MLP neurons of a small language model. Each row is named by its layer, matrix (gate and up: input weights) and neuron, and shows model dimensions 16-143. Each number is 128 + 32 x the weight over its row's rms, rounded and kept within 0 to 255. Numbers have three digits each. A neuron's up and down rows have the sign that makes its largest values positive.
After each neuron's rows, "fires in" lists the words (lower case) most often at its 100 highest values on Wikipedia text that the model never trained on.

L5.gate58:169096145154110129156122153142117069139086123092141155156174126098153150149172117155079169153173145100120130112133094122081153144134128141119127063177157162107071077168134142122158141127146110050094115159168153099091085177123129096077129097096155091142087106089088135157194143152112128124083165113095073164135106097134157119178122167151180111101182097135035127159129157140108166097122
L5.up58:095135142136083111116141116152110123155091162183081106140102148057102147090167126138125127152144075151101133056116125070145163180191102158136136178109133102102139071169173187112143144178132118146172080140097070142172103155152068140098134133109172109128151083170141136141136066135142109087101155137079091100088097125204134103118081128178130174103133121123125141142102087155157109072149
fires in: "france", "china", "uk", "australia", "scottish", "england"

L12.gate281:072103121101081112093161115168141123200132103040139103174156109076160167088170092143120113160170132139097148161056135097112139111159071132082103142078112125126139145120171122142092130169110135155167133198112043106144152074068089138120105114136105138116082154123138122182098133086129137145125122114074127137110104105106156119090177125148157063070171149195164069113129135113218119118122
L12.up281:107191084104132067127096133153172168153179120064190120104122108079108117109184122115162153147138096130071147157108125185113098149116096131108133119174186104130094206178117111124078171134120166148114157171119108132142135139160162148135155074126171134140107218090149139086113071076149162169113146141150160131110024188112118138125142115097142115104133129145149108164121137154127173201145
fires in: "he", "well", "it", "first"

L13.gate309:145142127181142118088142075142122122170157133122133147100107118133086159125140102197119124161125133069109086124154069136120195129081141161194133141156101128136156143135083103133094127107143148113130185117083065141129117102175126146167092181133134082138146130155159152135195046142125144175107148098130141151084167118109192117131157127087152146176118117086178098126154089159105120137141
L13.up309:138137122211096187110123149146117107136163203132143085089149136120101126151151120148133173126147109138178189098164111154164082148156144098123067125101132126100123107137139167115112092182134097228092092094164090096172138094115132134089117074150150154140107071120124112123088100170123179160108110087087147156104168165070066115123121093147105157154167168083138108118180115108134096159138
fires in: "to", "same", "his", "such", "t", "preceded"

L6.gate366:120125084077121147095191132124145076146149114164119123151109163144152172158096099078156133162126196126152100161110123117105102097174104123214180141183127193114139077108166122120155209171072144131174155110158096128092149172135140160161127079094089090225128066149118103159136163139124138121116116121140152133149102132119098121076103165108132134186103129125127119121066101130154178141094
L6.up366:173101118156130144093149156122104127116142090120108041133168148086150163106200129160162135121086163121095202128118107081091140099090113111125072135089158074168132145171151146115194152134146166076112172108131156117107190075065118144162158096102134090187117131089106110169152176098158151108165142132108067157166108068131164151120160163181104084132152113098140151163139161136130104117184
fires in: "of"

L12.gate188:106137177128227136106135139108142139140100110117143149074139119152168057169070161095177174163143090151097119175119078161107130135100108127101112199077176111164155105134111180151145133118109179083073165141156116123142068172125122154081106089148139067140179106153161124105118166178125158146113137130114084163113103135130156130154138097110117092140125120160065167166160106157142152142153
L12.up188:170099134085091075129139159119128146137155062164085165138108138124150103057137083148098130161155132087159136097092117191118148093143124136085111137087083132151105152143127091129098103123164165173181178153197096154131130089109083125107112155103113016097112130109087183155152176123095169165138119135170056174136112100134121183146152140075163120107117175098165153146140102116093155101097
fires in: "not", "to", "t", "can"

L13.gate445:161088182152113124094170129111134136164076095144102131139147187186146164139187079122151134140103125183123116145131151189139102110160189146178118089169115101114185161117110135127151154144147164122128055135174111130081163196131131148175111118142099102156113124145161108164167138200122127131113065113179090145219148085157180119180185147188057102072134098120166112125177137160158145134106
L13.up445:113125120089099162138169120076147175154152141168112134110165122178136152124118195120162060189172104102093125151090113163107126105139140047116100146141135130176139139144167149148103185124117159108095102116101097093059132081136130124098130037114128121156094109090114110081175166145139076106196086128152136181147113092120141081096135156153107141101085116160126126121132118152163152143099
fires in: "be", "are", "were", "can", "of"

L8.gate272:158052153116175177133106084137144109128140125114140142111136131107139144112151107093095126120151089131142155175060076148162101140131199148171128108165180201119159098099130101099118148073137080092133155158139086088114174139116137091089042069141063108134140178178067078107163180090107086117109131132139149114134098070140173047102141132120154045120146167093072146151087137157114132129124
L8.up272:213112076189117151152146126146124149110057145183127187128091148069152114136129102083127167156188105120167191134135133122157102139111123080137112144156100128156164182101073119141159106071110117167164100097110142166085126099141104096105087096137062183100091125112099119132161121118116106133122070086126103134115143143150168121103095085103149123143102124111124195144087119126152165186123
fires in: "as", "very", "so", "relatively", "almost"

L9.gate304:122198116142169126185118166105129176122102101133101089178149167079181112135149129132062136087152237127139087163122116163156168128085120097109053150120125124139165166107108117120166164086128154168108115118081166192129133152183113134141140153121106110123097151145112167176080147152145135159174091119212157152177164135170105139066142187168119136107122163089120155121166137133138097108155
L9.up304:173132167111142140195131196085152111131040173142103087121106141157141095152127131123099135084106137132100122083184147173147127101125113133098157086115128129168127154121138171132178102106141111163076107144086184113201153152093103149144132234151147099088170065108126133080132106108097128104119087124168090168118104151152142096129138107112111120145148087130096167131064097167088181129071
fires in: "of", "from", "above", "e", "up", "within"

L8.gate171:160147209135071117081152149110105076150179130139141116174141174113118187141115149190095088118131159171163137106136168143095096128155129143170137102189155089114149106177127088149092157173140113090141082153128174114105092146140144166114130134082105115134114100115132144094040152085082126088146104096105081127078178154102112193069153182119145137125109157157139091125157123156180171130163
L8.up171:136155148112135125103143113163122072156108122090141129189104150106113152143128134118123096161149136087126101107100133153101143145172127192132162125136146071102066108098189147144105132128102150087137117186167177176166143134088092141115100086137138080101101095153094091102163127104172144158168086074070075143117112117155037094102142112173133119142136086168140096154101110124073172101182
fires in: "a", "an", "another", "one", "anion"

L11.gate274:185124122121093084107135086125187108127128137129135121150158118142150137143195129098122091125119143149110134090131097140100149148164136108087141138153135083201108162113179171087122143168115124167067134166149127124053186122124112145156088157133149106148134105079144033139159127139088128110124104123125167097103156102092112090150076123112137180093166177098194069119085126157091200127077
L11.up274:121098079089108149120107170100118099088094131087137082144123131169095120148138103139123180119172163116086083083184100089081118106171122081187150137117161132152143148096145142124196098151112121156164140110153096147119083140113134117099146135133163105111158049178156104167115144110119128069080096119195136126101166163110140181104132102085179112125096100116083088127160116108142130138117
fires in: "he", "they", "she", "we", "i", "you"

L3.gate338:138095160107140094175124100096187127077176087107139118176102148200107138090112098141144106182105097165149116091081091135069190149073177148098130130121120136131090120149141105152113137169125178089115105146117104068112113133141145115106148159135193135143100096134098121075180105155152144061149150111103116085146175158175212151174108113105145088113082135107117134147154141157130169066154
L3.up338:121062097156128100167163124142186203083125125119174157129150126148152092122127145113210110125126124147089154146113118085156102109123143124122131116101117082118140141114207097095147132120115130049148105113121165099117145085110138100153106101128135187151071163171067123099175089135174126107230160116145092100113166131131087092090138169149131141079084145113156126127110157126117116125180
fires in: "new", "these", "more", "there"

L11.gate2:128149178159135082172143096163150129123073093140175104173145147131065136171144121135119179120108110103087166147077116180116098108183122159130133155106084112165112111087097133106142131109093125178119141166129113134126176134173128205130068157116135135151189149120157113112102148105124079126149143130130044188110093140139147193138129087082148072099091107153165111107101113157105137094090
L11.up2:176123116175121084184075122160099121200127094201075075138109112116150214084162131142123049144092147137145152136138054083169078130071114133131144134133114098173117080126132130103113120154153138174171176043140127167127103077138111124145137056125159109102072154163093142118155096149168162168133134095135128158120099101081143107165126143149108078135105135128132132141112198178152107138116
fires in: "not", "never", "of", "unable"

L7.gate9:134128168119149148118097170104082152113144139119127161103143134134082127126106173122143086081132155109126115113169068139099122112121129153140148171064139144154107101089159112148132168106084116113155110149093082155136099183103128137152137147182132174054139137135098111163108119166112130053094151145104120114119078108091133054122173140207107125113137211176155043167130088197117147121146
L7.up9:110151167088115135122107108114099137115094179160158131164146160139085067061163139118090143148114164118134133100116153145098091148083146120111132154077193141154112127093113110153167163112050128125130072143211147147157068215113144125104071128136052165132054162185146143119106133180120108113117100130116150115135118127150134053098119138137150134108120171136143108145138127119123188105086
fires in: "and", "or", "on", "as"

L6.gate107:171113228132099088132113104093144148079117137082101152079139118113090140106125118097162132102121077141166121073131188186140148134089070122098087133125103131159168136151113105068138145148057102109126157103115143181083150128130150140129122169162181106127122142076121139105118187155192143108169094170123128166135102122173132118112095171145122068140135097139047081122146127131131221164161
L6.up107:175130121149159132126107063124107087109107177174057133140198096152086096133131102134137142092110147084092138121106175215175087124091116140067127151088084178125130106132124157130088094159106127099126106185110174159165154178104111164123181156136146099147174091120132147109123128138152153108130148138129154140148102163132105155096126141045129118146077077194080102157125128124124216105136
fires in: "during", "from", "into", "predators", "in", "of"

L2.gate76:102107149109117101148070170102136094130126130163160082130189175144093118134070092095146095212158123147113142083139143136139198070076076092108141199169102150128113098113086097144148158089151130154085110119129147143135138142158109129161110144146086212164120068078143134027167106176158153131099114154070100156104062087148160173089116098147168131095129107116129146177171115176123113142138
L2.up76:137116133117133121146118128113124110144082113179140137129147188117099133139120116062154133137122143150120120105101132146137093131107080192090113115179136139077112102119092108145123186080165090163164109142206157096124090111176135118118134124156079149138128076163116171085019100109149106081168123105055152096107096104123158154080166137086182128123114141110198108167195123119127164133144
fires in: "all", "other", "as", "although"

L13.gate341:160145110176093117119131125147085141104143076086122140177157118201124127172172127128108181128156112125147122159163165100104151128149108127219108137133135178214118138138124127190103139130097208131107179121068088084098111121199108101159134135148168097125149097107151094181105123181154107140112094121138083155129140126149100075089149189137057134076161078127079124115128081101166153099185
L13.up341:077106153139177111054133169148116152153164128107150144089127188114074137095153146120110140133175088134106106182190144093138118114148177145128113127095075140162140193142099135053075150056163159144128169087110137153158155128230094106172046172146086121139126125165130107131113085140129176149113140091127100159090081121106116082088135134122105168062127123102113159152120157112191130144141
fires in: "for", "of", "spent"

L13.gate38:117094096134201143190169114212136134143116137179094148162161173129177188122117165145170159131161177094141127174182042116066073117064090118157111187090133166099057142079157101155076176166106119112076097146120182132110088138099124160123109169128084144109140124111109136142138207140132162111171167137117105136180126113114156138114134120143114122152119118060144108138187081120097109120156
L13.up38:180155152162101148175108195125174101118098105136141112113159159110048109095173173134115087114136171095132113139142135194105144164132125111144091112128170183124157129117098120119150155129090134131117159141144149149126133130101136068130133122087133130138143100115192135033126047126180101171122133191142118177113138204091085115084131109163155132141141116137115152119112070170100136127092
fires in: "on", "of", "as", "along", "made"

L5.gate87:095108110099092159126115146125122129157128097086135155170156146127140161113147158061154106096096088151099159148047152184085163128124111122101115198155134186173136136095097128153053115092104167127154153119155108110130122086175167149148125095144048191083104099128114146154164168190115144150167142120116137135121162125140182180141134188161186088125186080105068155130175140136133204137119
L5.up87:109151116122124123153073169102146088162167084112094146097155102133143107129133161061098172096115130152111160134114143106141168181061103136098200144189146129090172105172166124155097168161118150098131151170148143142107147085120126122136134106096078124178129137085107072136091090078128149174130045123141162128127153161123126077141111198141117124165135090128115179099162170164127127110105
fires in: "from", "for", "on", "well", "after"

L9.gate445:132109157176110149121078133101108160183117108101131138151093131146123143134081157071123108130164100086179094155051061136088131110164139160127133153134164097133128157112145166129123148155137122140102189196098149136055148145103166165159074069169140128116130151122083082110225137113133118059156115165152156159140140109134167189116178130211101081116162174102088127128135104092112153113168
L9.up445:154099171061129112128149181127123115123142119111120128146121155107136169123118145106073155165099141119120147145097099162075123115088116113159165202132144124199034127101110140102168142122075130135127127145077137131147084126153216134109101069172146129093120110092114153052169147141151192153106161123072157164069129141177105119132148117179038070094153145117122178146166199109108162107136
fires in: "to", "from", "with", "after", "by"

L13.gate68:114116144135095125169113172177089174127097109166186151153145119180105183168127165138122083082098143143126143135145097186108108096156145126097140123107057168046125119138173143086080155147222144200131097155125071115178141166104141105102103174101118123137121155105101143148122128136103124146178113068128109147125164133072171176110198131178141069106114158067099097116192070148121119107169
L13.up68:089123122119155155139151125164093113094109118163164132151124121110131134150084104152142114193116158179119179157167099186127125141085141124089170126132082172096099136086156111094050178131131106168072126108143118022141105152114080145085175150112097152157154160070147176174130101144115126104145137139156118126110162129057157125068154121119090087101136118109099098091135086136052169096136
fires in: "after", "at", "while", "to", "when", "as"

L12.gate395:105093088105175144193101212107126113073083131147155125170082129121155151130114143184121176108032111157114137136166103168105115148136130087144179118079125176104045118132141100142142205135139182093124133150100113161171189195104143132125140142083155157072141135090092146119109084163093102096126132139133084130112093106105157095134154124141133094112157131082139144094170149154122164137113
L12.up395:126135146114132085140152158160084150145108132094138144133208159133110118045133126113095166178110094102189142150077095137144119162129156106188151127114150090079157159145136198127043126179126133130102035155142047146098157097121128113126185158126145138098174115179159113152125132101173134118129218112125114165176175099074110112099150163150126131142079105141156143170143139144128103106172
fires in: "and", "on", "of", "according", "to", "in"

L2.gate173:147152150110149140100105105086148175088118167133075130062087119162134107098138100148119111121162103204133189185045153125153148145161129143173064092118132173126090120110153103120114141154150075115152062176112101077120175066134127116118142148107135182083139155150164093133130113137158115116190143110095149138139116153140081114196104074100139059163202159139105196116091139155109121069120
L2.up173:074148136149132099178127057133156165105089157105081086179111164109102155104082163058129127175133053111087215116085156128142107144148174142120084171160109183158122116100186189129116162165196131137150098130120124115098144112138142120141141159160084148170122120151160161067113113060158137101072105107127173105081186119144097065162119135091167063119116157130155152098084134171180190115142
fires in: "there", "part"

L7.gate2:134154121129103139147174191150169094129120143133146136122163183049110083130153120098100162109122123161122146189112111167170175129097104132173133122138147128094089148122098123201197121150117105117117107175034175124156084152122115073127158111194102147126161101182117106170183140155121167106102135104090067172118116071142177058125107124118210101083118075127106082099112101120154094103145
L7.up2:061158158094146159088132144129111100133157108101189138079117143063074098076150161172098134106129161094082150114100106052145166118085120099187128149098132157082172119145109096129127126124123124101133139155119132131113069065146131177117159109102133131121116177133147167174167179139070103144085087108059112136078136095164212075134155079090082097133078153144121133162131091116169126148170
fires in: "high", "for", "of", "with", "s", "up"

L11.gate241:113107198139136080124134094122159154091090130092068188178163154140155161117144066108117094160151153108086143139095130123103123126122151148126139065130097138113113091117137101142104150194086101151129127202130083114143145130127125103160087188151167160158045120122154121144174125202139139201152105111115151119193113072197153124109095109146097134100098052145170119180106109119131066089174
L11.up241:102122111131095097175110141151086145155113107131066116117105188069141110131075097148103141107100108117117114156153156101107096146065145129142106133125134090136187159174096130204114132105137084192150118146127123101130112136158133141184137132141119083127086140156064203138111158157117052140055172102100103113109140104105168168090107095090143045115092126112125157045085090111131125115163
fires in: "of", "the", "in", "for", "held"

L6.gate169:139077144102178206117198120109134119155102111128147057143118109188162138115163141168098101109143150132081126102140113126101124090142093188161112117126146155188155149190099136130185159133147079119100121137182105120162119145152174154157118158146136075141137101070155141145055107129086099053144109191168141109109190123173152118103141103128198211091143132096124129153129098115109143070129
L6.up169:069160163109105160076107116137151137061100174119076130119094105134091156163163111068083102152112129122093105108184166112175117123154128099072160131081133093190090129162134128116089112119075154078109106144200125134112076133144157102107123155167122079130112128159141144095109076138147067085077141073122076141149096110101092067109170133205190167127140119111123131139146141124114161154146
fires in: "to"

L2.gate304:068155098112131165156066119097100148150141211124109128154111127103048122166170109084088122085125062174161141068192115080129072171110062068123157125178111118063136057149125123123102130167117136099117128120147123118124141132162131073090113120154151125192177131103090144083133116093102101160160127074146113158124090167121110158164105081098092132160113160142152117118157173081074170113093
L2.up304:100169118147195094066086097170027134157132102144188155134082104149143095158159090070089092104057124107144111142130150124149118155138143144125176098108145093141110108094105103118052132102155097094131129121154082041139109127177156116159123101054058113092074122166104140159121108143145143098123114084106133113157138087113093135166100093150075125144133131129161135129148144111150143140137
fires in: "medal", "place", "red"

L3.gate161:117051116107156142095117094086084102078136123114168146154152195152113135084133129147097145164124101167163102135086154126132168232116125137115058146124091109134142085089103115162124150180136183128119167170141090088115105143120115167174077129128107139153039066149121135141107140158177057138155187114093157163138109110170133049099149145129124145142141092173158109141111127097139174158158
L3.up161:142106139158100154115178104160134110129121109177167097140148122122111138093117166171160158153122114097097167115139104101092107151083166091130088105115096124120081131101061043144148144138143173201135130128167110147174144147159109155156090156153184126073170097090171114134115126096137087102187124208099156125166148095121123142096125163144084115122112122127049160134147121143144157147119
fires in: "early", "an", "a", "oct"

L12.gate24:191133149115088129129103096075143148102105081162067148130106182163135136198118095154131095171142173144050107170146109117114087098143171101094147141116127135128106125088096163145100133107114113164125191155150095107073148186101100102092084125158135108178153104148131141120087134159095186110112155171126113090125118052166096090098105110160043124137190135149101139129127124171143129113174
L12.up24:160161072112120081129100168174085134176113083129099114135129192130128082103108100102110119066172113198116135109142143127124121118098146119135115233137134146145107153093111073127099138110158150194120110138096141121102149080162121147180093092157128120105153068100132119078096111150143068098146134107175104106167108084121103113132112149158100143125133114081097140127101138153107202170068
fires in: "as", "birth", "because", "for"

L9.gate423:141180114155117117123157189169092126075128195161195114125139148141111180096145101109139075141150133149212117116139127128110108148121120159149122167153174133161167144085045156097128084148100192168093141093117131129139117124119085115114085054091109090110169133126077141173085135095151098147143129103167082056115122140153131105143158118129150082138159104108042100125159043158149135163158
L9.up423:126114159160145095179112154079179123135116117141152170133115161058138048153144166149106083171128105173166150170144184147129100072146141162109108137125088100069159136094111092116147162120133134162084181095133113132185085142116148133106187081092110151109179113137099149079077122163138129138206111169135127153106135136136091133111156150137198122059180110102143106055113032089073123132112
fires in: "season", "loan", "contract", "goal", "deal", "year"

L5.gate305:109081157103143121163100100113134107183099095109108190140132081105156115115138120109126121129143181181143143121062140157103153177107095135175164142110151163047064132143099104177108145182099141074092100102078103164122165135170167092135127083111151190177074175088171115142162135147158145132143150144078152111155083059102125129150067142138150098122129132140150142136105172074104141125117
L5.up305:102100126137140121101080118172105006140167121026121152170095126138147138144141111149119090128113225153147131160095113118136147142165159110132101164175184044098081136120137136154171154149158134136084127115115106109141121072138197113153095106101140140070157129134140122115153131137087158126108056134101122155142113086117088149186074123172078208151137114145116163099136071065086122136140
fires in: "place", "world", "2", "4", "seedman"

L15.gate415:128053131213134140089087133187109071174142112103164151132178158122076210151113073142128145148131134102108149101126128162102181146088115060125115164119104132133153110094113107128067133086109145112129120175115069115150129095131128109132111104120112142128146131133124133166182123126104153078111129134110121181102086132113179169073141117057152163106069186133101064090201108187144139099135
L15.up415:141078121145113073120107134135079096127129089122159130109117170145125160141075122140088123194141112065148185172135079164131176112111160138064100144171139146128157083123183059094152157095094154079121089171137153158138127126103148160132083091154127141151084159150063189164196101153067104117138143093116130125150143133136201144125146114117146071147055163179140120054148096171153129136120
fires in: "his", "their", "her", "with", "s"

L7.gate118:102155202090073125154134141163173102105149170170137095143150153131091121133174141141127159141135130093093109128086145140099124112120115107212043159064212163141140144123160112179125145105119107088127098112128146131154172119158129124074132147115123165078164177152046114138111121134103060109116139142135127112161152100129164077134085106099086149062149177097133076177192136102133137173106
L7.up118:083111160120119077133068130144164151097102161162074091115101098171066107116111127140131098110142142062103198154094112138132076160080161157059122085135106120106164086143152115194140145146089115146174125137079122113102155132130158147108101169130181177170161142131133114111177076108094119145135190132150112165153123133165080102135083142147096122067039129144167144185166111111186141137146
fires in: "there", "fire"

L6.gate39:170111125084175159122123119121118145097110106148083117125156153150122161127150136128105117109149095126111118169137081125121096194165125085095155136203135148144130096135202133187065126124156133161120066226116205184104138150115137140158154112175143080118099109119102196133110101163127126113098110143091184139088190129137150122133124114157128182090120176158196124125135125113122152084113
L6.up39:161059114064063186118119116142133077136124177087106120128134178139123128141137122077110139115136188125141122186146143083155145123157101138087156097155142126160146165146095149123152114163132092154131132155099184147192060173115156176113196137123122121118106129086159184133142188082081153109073068131083171110103098182152115086119201106082108148115115107079114148087112181087068189112196
fires in: "by", "to", "into", "for", "at", "front"

L11.gate40:113111178174092178164125130109144162130099120144149109138146139113171121077101149128138194193121060089125081171136113105088106064103198060178135108115117099176187156145131144109141137167142087151144147124146102109089161161161131154105190158155135123131161173145137146160086114051131099147187132135103122106172066068110077096121059167169144206127091118118101128157133058146146136098120
L11.up40:169166157099127148073067148129161122145136165123120158175098112132151111129148105149164133131145168176099118154134118183128169085065174115141118129118114090142152140098114091158141158164189143122111128145134106104099183141087072098159155215078085111136164114126115143156160090092175128176155130142120133101110071149117193144121102136091164151135084155054128088127187100081142108177178
fires in: "of", "this", "the", "a", "its"

L15.gate19:143128121167111120144200109132146128106075149161153134117083083139118150090080063107123094113131134162081124131081132098166155152140055137156104130148121205126153102102118087078134170106139103174076106113159147129098102155123171082092143153160083108118120141142123122132147134151186167169154129144146101107180143137172152132049109135111102137154099156156149135095195124190102127091087
L15.up19:139124094132157163138080139146081125160150136131151125168143205060148133096114120137136117168158077157137133090126110088122122071131157063085110121115163179072125204114139111209075120123136125127081145131117183116095157126171209062122098151129067140081117118106178130062097116126123112088163099116157093100122124122095174145109176093132074121120132112181155147125090156077107097095142
fires in: "as"

L6.gate76:208125118115089196138128036103154126129099130147148154137142119134115067173093132119137145151142131174133107111174148143183124154167133112119147116139150131104118093152172104145108092146092158123097138149154098136082081112101123079126120132089163106150137133100089158144025129067101115147190130128104149168115172158127089127061128153108134158143168102093112144194120139184171165117161
L6.up76:167123191066153151155101118075037137187150152103112114129101157134170107158121150109108147091113097066146155154158117185163125099118113103111136119154143063116168095123094114153145159106150177110142129151150166161105069181118128140128128161093116111129118128162103156132120141098160153187180099119117145172093197061125188062079106186081113130117136172105131124138133150128117190131219
fires in: "an", "a", "each", "every", "another"

L7.gate62:159088143077168134133179097084141086158139034107181127132119167136134119106082138114094188167086165121113112140100067136119154107120103076174107107129141130179133075199104146175101125120148133063106178156101163125131130188099146143144105180173155095128121100066146137174169121125152072142102112102173149187095158148127173124125177193122164135112152126165112109086133157126127152090164
L7.up62:133124120139148158109114157131103102123161134101134114098139082104078110140184150118116177108095142130099128135070099107128112128095098191093107094077146157125129124104092064119087083180064082128101112152116199091127128207060104137136103127120149169118149096136189139169160096105163100145120115109190126175139156106175149149048178160091140115129171211140105152104105175115155078090131
fires in: "through", "into", "up", "of", "from", "to"

L9.gate351:143112126105120149169116128187108147128080119136166137139074097157093113159105108118128176136142048192163127204109131125106119115062150102113101120132138138080045123059127115145072196161114172107090147117115170122076119109155188114144119142151136163163106124143142088148153097102139157101179118156103142144107138150133151106130114173155121150124192096135158119135192097120083230152137
L9.up351:203120171076100088079109224116126116126164153146088186126100142128133150141129156144183184173109121148107099182170133113148104104152123093100167085118124163132148168155109137139121122154088099140109089156082190118142147133156104172130123128124121099121080160121106180112138114078158132131141065118117103166155147163125148115116067118184135087178100107106137129099143166090127134204115
fires in: "of", "after", "to", "like", "for", "with"

L6.gate20:076166065169159155162142128143103143086142156143140125126107104090123185129126119149179150111078106168184160145134170114189071123154173061110158127104118142127063101113098129146080143171105123128167119161138090135103095197116124122147143091161163136117199083134160132145113129169081133126153165144121106145112102147130135122138091136135140094136197106121116080130126173164146147138183
L6.up20:136146080136082087099171131154117163067106095087078114137160109168061063124116198088130079124084141063152111170131098131121130132179094119102127099130166108158119077104161090071153129090162162126124132214117121093137147154115139126163068161073145148088128135123146139171122115116109119122121202138076084183155103112134065133143125158148108095086156139210116126108164093087151154113102
fires in: "born", "place", "on", "elections", "before"

L11.gate340:158089201102121165168117124088143104107167162171077112130144159120092158121148130075201162148173142149130120137129123129096141146144150126141117167117089117149166098207114113122111116118095169105091071179107151178075083185172182137115083125165125068142219117062111152066128075133122126142126143121149126126050166091143114128117175103141149129090167128117101091119111106108130085119069
L11.up340:126126110142086132152158145115148132165147148133121126188113099176159112099146103131105156108129130144163084135104114061117153103102171091141136084107116166152126180112195113137090102146096138123037118144146113079111211159108088155197130126147096094186177104072105089127113115128106148079123124173084104194172083078148089144082142103138108150108109080144130112165132191163054104166163
fires in: "to"

L9.gate167:137157133128146171094161165106108104072139088115124132113175171134117162130128162104137196098098065142091145161129160166178109127135174103149136106161147133089089108131124164115097126183136082180165140102134127168152091153141174126106128124152080081172116169141148155138153094167139150132101100131117119137117119145101107129088130178139133170095113068151124166102240142079185163108169
L9.up167:060137127094162097131128138145097145158031117188111087173146108145122090129153185080142156125051175126125091113134141118121110142118135215120166109105151069087118157136101158162105143131120103087119107177104115165138158090065094145137080105058204104104148164111121192120124123124171130124157156156084184160142102116098149136131131106125104085136146113148158104135205125156135142124070
fires in: "of", "to", "s", "while", "time"

L8.gate189:178158138075114176142127123110160139131096144135136115085138075115134126138174144129064121136072133135122114127124104148083155154126163120138173109119138114130085105156160110080106127121116119112075079141091096109048116129141065084138068145114088154185130128073136058110088118135135120190096127161170146175149071162110172131153106186093115107163126182106106127122140119083097162142125
L8.up189:180099135091101147113110230094167115122079204116190157170086148181173136124118130092137150165098136144140148109098126140160103126071083120130143154138129094106096128155105135165125081175094117096072144120089139132124125116071088116156119112156114149125159149137101155140129094179116103126196098127142153142126107121130141153126129151166090157136132231102143161133155128089119150173114
fires in: "of", "for"

L11.gate167:163152184106118123096066139154109122141109149105115147092132123123157108128074116201145158103108128078140088122180140126132118190079135116150100139141115141116144087181142140133143092127139145112124120163120134123108149142106192116155095086130103129220140117137155135136050101078119077149084133120157111145131175154178148182101181095161116139055124103104202155144117138164196196176099
L11.up167:150161122137126159141151148119168160196097148111149105165120168133106063130133130125144132104115113111164133152131167168100121148095090205147140183118160138154175096078148124114167151158171138153113166142113092141117119080134125146185084088108100122169146107165138131094076108107152101147125106079152108117115142094115179088123189156217100095170148128183127154171081154192139098172203
fires in: "an"

L9.gate271:122159151111156073060114129160079112127130135127153103100142076128130103157162113143109146098153096157144111106074093118123157123140145171149149143146199076185138103070145124113134169149123164153102089100098075131164098136159075155128121140131088111125139125097185151098113079091086095150127121157115049104140126149160118136111144134082158176149116181068146105158147130105141109191179
L9.up271:113150127137149089048175159123106157085082194139164095164144082192140114148118177113138212160099119100108159122104140131108156081129188170180146137181160116160108120090131138124141123127150128155135105076175144123142110169066115155073122130127127133174126150138114101104193113146138095143135139137165085155134120066123084059080143134122087171167172146133146148125154120129119091085114
fires in: "and", "at", "on", "of", "about", "for"

L8.gate204:116152118130136111139120127093121126162131155161142126171085217167121165133162144140162100142051169184128140132151118163152105196138125177071159111085112141097144143127144113095109176114166162201156092150166077104070103146091138169103110115187161085150108078123124135161077147095124090171146133144091118146086184141115115182166121164109177085099161090131136131168192106138097212135067
L8.up204:150158181160132131097100177151182153114120144119067120146177106132131124140134149093062156052157131083081090136138129143111136102146116148143083094067119105087091129126116119160162164172098132192149167131138081163135182118102151096140070122155134128134131137102154085118073084125182105091165167167112170142180147070097137159121065097105125140117117094128154182239166118132157167135141
fires in: "to", "not", "one", "before", "of", "after"